Part of a small language model's weights.
Size: 8 heads of 64, vocabulary 50257.
Architecture: rotary positions, attention and MLP in parallel.
Training: a variant of Muon for these matrices, 613M tokens.
MLP neurons of a small language model. Each row is named by its layer, matrix (gate and up: input weights) and neuron, and shows model dimensions 341-511. Each number is 500 + 40 x the weight over its row's rms, rounded and kept within 0 to 999. Numbers have three digits each. A neuron's up and down rows have the sign that makes its largest values positive.
A block is one neuron, or neurons of one layer that tend to fire together. After each block is what it responds to, as a language model described it from the Wikipedia text at the highest values.

L2.gate150:519543525478529475500488423563558602441456498526581556553547479446506488455466477478454475567512531465467523501421487483454534504528516541593466531483510545497511514491574504482494431460546412468484521505528499507479521458449467517507526389558493538439493494482459510485460507495531512431528429504504502450470489442421442490588505496465493445479506587524441545520527530435546548509499510541432470504479545444469495467495498486496475499539486513526490470517477477483451477571508554460554457471504484419571487512546
L2.up150:415573465569528482537483476589518418396550480527502524581475466482467465514417445482512458451563435540483496463457568421587600450525431548504498491545482528455462438446533498479465448548530476476440516523526491468524460441531488561517540534468518413531549520528458496445493515477574488576522493505452431548425487554578506478541510516487516470469542467488497516510498518496488541524476539497503482538488502489457464474575457452459559471469409537454540483507493445502449545504555548492516448499502565518486533491461
L2.gate302:456471477532580506503540411575568464452534523431465510468549532490543523492529548518579542423500482490475523511537459435495532482479482466443419481567483506448542493455453463531421434549463524497540530509523438494506536517466509551515494500486410502538566512558412457432544493545506507490428465507516458530486491495491497509543533491467499477542439465508494460512488490490478459450543490412527490550561461507511576545469415523536498445514460534449475583536393507480492467488566497476518495451472521531504488567433
L2.up302:512515530480466504471584504518499577530437502617498483506505553510511442517484552620435541586512481510501517506483475497548453468507528413510494560504534516551442599467497450490454458483461516518462555542425500423529481540495496538606508472525551493515471513483524501502546497497490510516473484479551462491524511526541450514481486444509456561519520447415534523443469549464521526573461521492533476506511543466489486533557535434532566525472508586428482593435407497547480459509480518581473550559559502487495461491492
L2.gate318:464448510487529516463595526420475538483524532518470522489508534545499592574518462510553445537462561556536521461542479538456574454494507501512550548443477490592562497501514550479464488499488478490486426515556526526490485535505465499521458475565433467516543464513517474532529521512440495515403522511516436506493548493550515456484533504534495428557575438510466517521505464489517493496461505535549512449477575543426507552539489483477535514478477522527464498579508484568422547627538520494465523496473477555530543470509
L2.up318:512529515471536481511490514529461574409513432514556554492540519539430528473462454517608430438429525519521478443512494406484571458501477555520476582479443544538397515516584531513438501539522553506493468539504529506496482502553491425536458491451497483473547576479497461514490528526512452528439551497486484493509556500512438474506457495466489450513487516500457498514527482513543458488483496527509503497463518533415494462486474477491545515463479467511502543530544536536453483486538585487495507550493455527530504517532
L2.gate452:493425516516517519512535541452441517505476513472471515499569511458559549480504500445477516433521511497463540491480491473519521459522479561524478527515535500526479525470517534518516555489514420526500579490524449535450537440547443524476498467509488538542508442507515419550520546491493547403473463539513534424525467501531533483462511527522571522506515516449516561448515509505509517489514505480538433472489525458475509507532499528537516505526497465548500491601573458484463552522600514521462503495486509524489521572560
L2.up452:475470519465486465527522490497445531496507508495551486522572437558526524405498486420480503488500507558475525439453544554513541476546441604523487507519526577496485492559535554535539488529464458588507596439480476474530443507556461505483493543468553505463521474506445451522484516487482477464511515466523468471488564415520530574472502519484465453447474559486507537535532494457509484449507519458527511516491504445479478472516507512504515503528514508516448526460572369515511513559509478472513520517477445516492521507517
L2.gate635:483519490494540437586518515514539502575500495475474537514492550488467489475456433499579422498491531507571553471541490538503499444520504524461489483512542517506492474483490539519486465416511460534536472471463471530498473485452569481423520523541481537591469523447442455494455522531542521489520437503464514495513468450481558515424491533484518512560504520477455528517570420531532497516493515464482514502524458530489437533487536467495444513480513500503430513516532501487404508577445496433428625514511478554519537487477
L2.up635:471551526460570552544537509590545481471437511472472569494521564478484493577429528464577458506538534481529515567550483477455576456527503459451509421551530464514537482438488483548481472432566487502510522475457525588502452445506527538468511483489487457474494490443479473510442485521539513474544532451503498533498455477498482537447538499480499552566513556473508437512569486543499505585444506443595604561516590472488399513475469466516522541463481472559487472558490492534447544519443490450528497511483479520552520462476
L2.gate907:480440501485528559484522487507489494523535445478513480532524461471497387536476556558437489427543526530528457474518482518459544533501553484460513462534476532557459519480490539497411509523550578493456594470485427534494475528481550517450453516521512483513484488452486497493526522491518500526460396477546493520386556466532507528493497483456479455488430522459473501479625495446488555520470522517550540511450518454502529533524522449530541484473419555453443514571503463563479493553517519478532514477500508540523532512603
L2.up907:533499507499523485538407431448520505527516501414533493503490498478495424540564540459495514520467562476534510528498487474506433467493399475512509509499529477458516553436460603512415512545601448442493588500476444491442502498489532553399428502567491561493568483551502536459531498517528522484546456553527510477492425506520436504570486527534538578447473566467409550508513525499509454510482504499507474423554488469535522503460383506499500450533535503445482505495497502510483410517489513587411570501542460500514517632531
L2.gate957:461580452557522539520451441459560457503503551434479510514507479451512384535576468477477469456467496456509539468438414512467457445522592435480496573460497533585504509460520459474563464428552545540490544429546538508427488570462516510510506542478420543520511490555473464519463545535492469427503466434452458522498446491493485468487524471509527478490536503448454577505492466501393559519549493507554474467439507481571540550535515501460490486602436498530479538561440534455461503530552460440477498482467506515579498536534
L2.up957:534506428468518551467473476452519581488563473407475496489508501633497520502448470487471524508447532390506440580552537515500460496541527511497601452453504541541488481467467477459572468455545488543526468469527511453484448488515503588516428483485472458511512430511457495537491456488497502478497520488483451461512521547467507494493493519494454472406521508541499498582570473479455509514435472497495423439550420463522527477516525509468543541509588466571516495450496569511525483488467498484487566480552534519491482607467
L2.gate1028:563525506500506555427495483481539550480460528554527453503518561525521483581490482440515396441510497508511417527452471458417524520507521533544551538535476492540499498463524543550490504527485513480542564534460489488534516474532429569513469540563549585429549603555507528575474450476488489517481499588504507563542470424484478530501517498504529481434485461523446449519500547459543506441488485525610555495471492521459427519465451484563524518505474523525478552464496487569488489475530540470444439478491407452563483466526
L2.up1028:475537520495540470508489507400502556445446523471578544465464470466452523474535450474512544544494447487555563473460469470499497487526490564508517532539548518547412456494569583450504561467478515513595519460543531469462535423553504552477451515549479454464492577460512518516548475457501494480472456544568570537531539523509482530496480539505451529506561568493447463495429532433539557509555481500526486494519531514516482468475468447454489476410432503542509579485530481475530517556436411496490473476513546607467535533479
Description: Foreign proper-name openings. First word pieces of mostly non-English personal or place names, often in tables and credit lists, e.g. Moh(ammadi), Meh(man), Hak(im), Kw(ong).

L2.gate188:536475420539517540505570537562486506470537543504523479541505540538486518523492389476501537559483568522478450544534483449506555530498538414481478502574470523492333481498515552538520427482448499481555536617435466489434517488461489523437563496560527506495539501484538486497434560512479418492441460516527534540497524495472483529493462543437502453497525508578535525483498541458512499519546448548475533498517512571506556544493462513509452473408447517479507507481460438544460489499496548514468500491488539461501495559483
L2.up188:501543535525410506434464525477563513475514549483514571563477574537486571479499512568434527548492497475545453484535479501522487567500535525456446520540471540478505536447542534535528482472465528539545536459451504463538593484469534499499479495460515456439495502477538554469514536522441485475497466492491511489410457538519490420507566500412574488435487522459502551535548478448542586454551500549499558443459431546564480532544485430479488481509545426465493532506508456559525491480440518480458452444443544499462482542477
L2.gate231:535488423494489468504505510563417518496472557471490486455463498435512562496551513468567497472567509414490549482517555488590477516503493458420523464502517483512578498455464476533510526474506448524484532476492482474463423404452495546435522546476499447529392516511531493448558472528511531503534439438548488497534496479538471490521509470480485465522569501538456507481468488562603576475487531523483470529539478477492429570547550466473451461509520459500503508455495482556561503558514537498444502493519509534549377528494
L2.up231:533479548528478533531565468537529515571619447455562466563451538543496485553496512609493554594492506498522499513528499513456548549561503526522534540517561567519471462464546532526526463459523534479516537492537472499467513522419493546500490474503474486484550518514487489489504486469490509459482511536496473501392514450453557533519466543472541489548497504506538455531500564464487467492491519582469460544465535507530501459508490502455519437457512476437510447524521553489549525511477465541551422489467486455600495517499
L2.gate297:517458462489577597482506463550488506509499489534467480517535525455461555432524519465530500473536497486466447553475531468511524517486520511425493522513543521518443519466537419538497537480540438524550471505568506577489554474480550498569486517433496404462469540544509500442467551516542533514455512517509506475484493512501484509571453546453580554461511491530477503520507533537498471556579452512461485510466455592555576477460459488506528522466519478474543508545500516505455473571426461527433508411502524510478412532437
L2.up297:457506495535568484512466454529426444485517522462503556535470488469432539543500593492540563499484437517500438451516525439542517469474554484500513480548481545441506575506431454443545508451440451527515474493489480527487469486478515539482499471573449582512506488495516512469501457469489568493463500546482398442478498463533546456518502458560493498481532454524578489551486596446572498487548521494568513422543443472505478468555502461576455465522538506491528476512531484610594558457506600500512479483446527492449543419468
L2.gate484:539478517571546514468484540507410447488487544472469525473518540470477449466473504528504493477495554490463543494490437558543565536546538511487512502540575482460509483524483538537496490521479427536505466533478515496539607451494493397447511472546515511471446512501430490534475464588457474471475480512467387466447566488500486477505515502438441533480517524541472510411481507544453512554469558519582548489476580541510445463461478490547506467488430551566472444493559509436479514490487495510520431494512478478549466522590
L2.up484:503486559474430547485543528484475488552463508466524508526468468529443555529495521584485472501508557488556463496562460550516495497543469507555501557430497478490464513474477460570474538489503492482493469542510512424443470483540508532507466494504491549585505469525519454541554477465525532469524523489494517589402516484527515644538515518489508560455486540490454560436528522460495515424515478520472475546484582597434474531466479478535504484560502606513514533471448480510564533466427466543467532480470566511534484544507
L2.gate734:490533513492461464537470497461490501486500497436502460515510501492475567458545484518474502537456426508561483493485410531483488501509563539517526488453514545505521560536440510453479445466447494486537454487520483500442504508450524476519447494526544485498475560551489513477510482449521420465506500495446467621569506502518454457490445507593496490486449533558498538572533564471564502534461486534522475495485582491479500525483488503495453580480454514509461481554468490515514521470474431521416489483528490530444512543528
L2.up734:520461529526554433528496498515514472395557488450541499470478528498502522479460448474578505595485498526539508516504479469533535467510481472522559456484549586524525498510522477576470438496465460371475516601592514558462466522529528486512478608506532551541545457557469517519523414452499485481444506504463488522481498486480488534455509472561484495498513489507483514459486507516520534469528558511517502453505510603396523480454513502554479567511414463472495471517498465455492495470490470504443513514497563480520483543504
L2.gate811:482526469481551408544568448495539455499447567495499469464647430504554503585509505518532505497496541472464498496483521453488481458574465517454498485470513433506557517528462441488508471455500523547523500566518523459499450483504499523524540459513463499480522453557541532479447476523537474514522494571443531423460453449521567518545456461592432538492582516503426459530486525517502534538476495498454524559519535467536465498571487426543503535520518475522496536552490507489502457444516462508574509524474471488510521477563
L2.up811:509514520519576492486547471524540467499452512495461489489552467521542524570501500546488518517520598505531450537538539519538452457543481503543572528428522493496570493484475482575501506477487470481488555540544497474519500448479463505553561434497455468455481445553588516471530496540520511520513504530532507413528530502491498449488451469505498494440517493463428474552520523494486437516452489506437545531497547531545479509576539493536553477505493496577466564557564592499463447557534439478499498578484453482535451458511
L2.gate891:514545484544516459532561455489386565446573494406566489452479517511482563560502501483529574466510518547470459422541476478533461563496461447441573436507499572504511504499525481499546526525496470521506539473530549454492537489458472589511464483594474507519518421493505500462489517509592423470542535603538494501558521511516503412525467533550575526449451456555508550501483499456481576475457493568498427519411530551513476538511490504431469548514558413507499501437503495492520546502482433541463566539425554488557446520519
L2.up891:528516481517501449521530480492384540418500468484482573428458474488531530557468473533541584515465533563490476451591454412532463513622502502456480450561480541499574502505610475552535514493542512466498552510521532435449518499475500578481491459530489461561455482467568551496488533478523426539523519578559463525559501508522534495501472527548611506498437491508453543478527486510491517467469518517533514549495460583547491546512476490483531521501521451532525505478508539478558511500457492541443504531435571463553490518543
L2.gate1032:475513521513520445542534493563526497559539603510488399488476471561468517490499507418505510514490514539528536496509427537486496519496488499467536476530502534447578452497508572505548512448540509573498489574501496428495471517473444532509559500506548480570520451562603487480498505498491457543536496537554524502459573477485462509493509547463465521429504464524480535497468515476528485534529484474541515482515468535569485483537552502431478511476473477433531561518485534524485516605490525538427530479485427599543442496498
L2.up1032:566494552503526489497561518518546516547536520517513456468545488470493499523446431529519525513515522532469583586499465485519510496507567520506490404493493445514563475476455537527483519518447475630523452464498562502479413428458537469503526448519462452539452492479555501489447470493470484609525512519518495422487569515526572491470512537502535615480529510501551492506577529521517545486457511456476466515536521510578590526557491493432498496435486545503481522552531528461471591526493446481499513436412518517516481541527
Description: Institution head nouns. Head nouns of institution names, mainly University after "the" and before "of" (University of Michigan), plus School, Institute, Festival; weaker on nouns before "of" (number, choice).

L8.gate8:457494399460510523476472511522504473463458513538478478436491484527435519475495481573477563497477525505435487563531523499479485428455484503472445458506500501506515452515513480564503552518530515503551528483490511434522472528551433511507493464411522478487500450533538447492519444484459471447525492496437455488536519457496472533472502503446508549511421479547477448466453498523447505546447468439415539527467525524520518461436500569469415539443517560521450490526480535506433523487491514533404594525527501543525466504473
L8.up8:488504501445516428478542526507427512492468484546557483427494508582537517499504473459514609567503480483560564592532465456454456462505552531460471500511508510555524563495483507527504471489409529504573491503486456475460436487467603498485531464517463451549411486484483454510486484501557519478476528498404467490511548490435490496492568524495538464474532487479448514559463520494501538492474475552436547541506526554529484524499479476422492559459498435553408513455417411471512447466522549519511554480530527510489473445492
L8.gate427:436481443530537461588493436509454472532416448531442495491509557493564543485482485513466513493494443503482570545501522503540464492459436502456498464590501492520543483485454530547494549462544499416494493543474554433503494506530482499502477518564521404458496388524466471474421518497426432507580503454512465487526486590461466516499470522497516523499460420550496478545459464511545469485489462529392514500537571524559501476479436528467468500513485539476504546499480491522568503490498486504487464490537428557554429424532
L8.up427:465505482545535495481469496498520497496445550499492431484485520563486510448516484549530554517466472499542506479538480516513515516415571470427590498494526458373550474525511504511448452398441422524493533535511520391508496508486506453506504461538513520438470542672541485555453536447507549479442561523421545532512473497537539455478464554511495458445508516484489461505476524388557560541444472480469505497517511490458499568531440531469498503566584523559515518524494550480516507521496501560521492535499457500470459533525
L8.gate1090:454385477503494477516464525433515450475495524506497427500556535483528498504496538519361540557530547446522515505519455516493477482414510495435492524551532484507512495559476479543472499543444499526491544463492506536508493531549503519521542536441512461479510471579526495537504425530489581484552504441450496525499499413460546483486474540492508544521544484561480465524450477481423499599534533491409484539530529478524569547514468514461477538521520540471488524528516532488475499526518457515514513449475460488547478502469
L8.up1090:472527561542562502466489464547458519536503508497542504556474494478471529523527579459508545525444534578539490533535520515516524540574453507467503507423507476531517548529521461493500535538499536494500508490513519508478464494487528505438505486512450478488500456571502471427494460517543487473527411479483505562478509515507527496528613546504510445467491489516432558514488503565510579455494500493458445503500490537558500530538474430519507503556539433424488477449538507534487502541465479522526479472477453422501453537519
L8.gate1195:530533460557568462537486428483523480478466509508496520529497538543446467456437455542520429492516543489448488517569557520509470487524510484433403517470497522465595488507487529533485486542513427557471461543460393482492554506449498470470534424482471522479566476555535440490531461529488523478552472519481518484475538478465466535550493457467472531493592503557474468509456427459494530537475464483474459445442450537529568508504480500474548592464533519519553527544503491576447514581400501506456580462519458431496478497474
L8.up1195:451507486501526498529474518465457495538501515460520548483572513487552530542480461473414523501481505485455524494462452483470477447466505459408471511506488520471529459485436512478465483508482506571445501471467565533464487529496563488546500486538519497466466543551493501479509403535511550486554592529482467443479530498587415433563500481524439425507532523473507515491463500458501539511548448497467463505521508505517528580543489438476540561508467467510458561545456382502550502528531454512414444368429525540496473458488
Description: Organization-name head nouns. Generic head nouns or word-pieces inside multiword institution names, usually before of/for, such as Institute, Center, Union, Society, Council, Ministry.

L8.gate267:489452432532498486490477436563442490502489512491521518485524491474438523518574517400476541615472461473481569448489515552468490572463499474548483513541475509557478512515531535529520480508446454524568524518504441533452471418517434529517478487480500483511548483525447468508522515467458563520526512506523517497523493463488466507465481519530507506536480470592530500515515503458419552568506498527562419503505475517520501589503471420469494483450437478526444512529525518463452504562515509555490527507514476505549483534467
L8.up267:487470493499459513516535565575458514541520479474501518533566483476486428468541492569504501482538491508505512530541487475494489507549441453436504471531509494511499541437484472454511498495468449508500511470596478468511555468475535508487488560468449531572568475514476573493539493455506543507471500448602455459548493510465453517502565462521452532482485577496460533557491483561466535493448503483510517528444575538514558485516483438492481518482475526453520472506475447534560532524549494434474495555456442467561562446453
L8.gate345:503496443556480535460497503548506416501498468518615519455501448467498469542504468558445534514492459503481556481536515526535532499382489472540480447495477512475515565469593543457500484504495485477490530473537499515481449470440430497512513552497470503503559481502487464450465446478509497404431517457506533463502484483531517546517494531538506418518565551503393536506443482491538493522543492442463500447473534500542448572471445499431561583554517491426540506492563560498489475589574513445464476577485514479539558540585
L8.up345:507512475548449575480509486479439507514510518488504446471446472505474595489536531473515483489505498412549496528501534484472438465475521525529487477531516508490504445446487443505408413495452461473553571529532518541484532430431465506506489614480495517453540478561535442484546522486477494488445507528493489461465521513603444480492480514473509494505453532396462512449484476490506532522507458504420476470457550486465511518527439443480525470513570503483538544523515431492486479506481454580485494500513534473514577453463
L8.gate444:474519460562499485630525498563448541523505559559558515475450493476454572552507482529467518516543538521449556441512549498496572555520566552534518498458484435512451532459455484504528599462442476498507592526485510493442470524485516523474473451523563507578469509537519514489510394535481466471469504460543382436472523530420477469489538495362506485548501462527496488526513497459471522506475496518536496520534499571506484527526507528492499520503470560560500537545568576525436495521510453506469511533480445565547473540503
L8.up444:456507455519524503569508501556488477579498393551503459516465509494524434579527567514574454558439471498532535535517513525464490475472461533533520433499505473513529479554457525549462424448445512496558496465469527517483486444460492450486466564451519502540460513497477483504437480455496461508419445489549508442532547572505485514526531506481551551587481507511497449524500481549517488408502496543520540419539544561403514561528484458469512499471566588516422547497530522541524510496529538563434558574529523460507574508550
L8.gate549:521550449505490503456587562500443443408519498490516585467543460477519525474437502514544491543518582486527493576533513499452472550488435533472527524553557511517545481507548489482425490475549477433516607498572528580465497479439490498551554463516468514458409478556505511455525539505452526493526511513542523559481538523521518503474482616531501475510470548548426519456473549467543592616496530504453415524476522409516454519440463490474557470416426450507497539534433468550493553573451541463529513532532483447464561465518
L8.up549:502526488479377605471483500606483490510498473470509512475588495442475491525479515497459544512455516553506458437514474465497534535544503501449476518462505481551599508553502524459417470473482530467490512439469503506533622504453417494512497522507483447499567505496491525424519549526487522513499466529428509523556526538528488474530495516491489477506443404527496479579493523497453462538487483485466556486493636485521544554541497466561482505462471420486481580541490479448515448509508531445512462606530508425456553500505
Description: Start of personal names. First word-piece of a person's given name, or an initial's period, in tables, cast lists and credits, e.g. Raf(iqul), Ab(hisit), Ch(ick).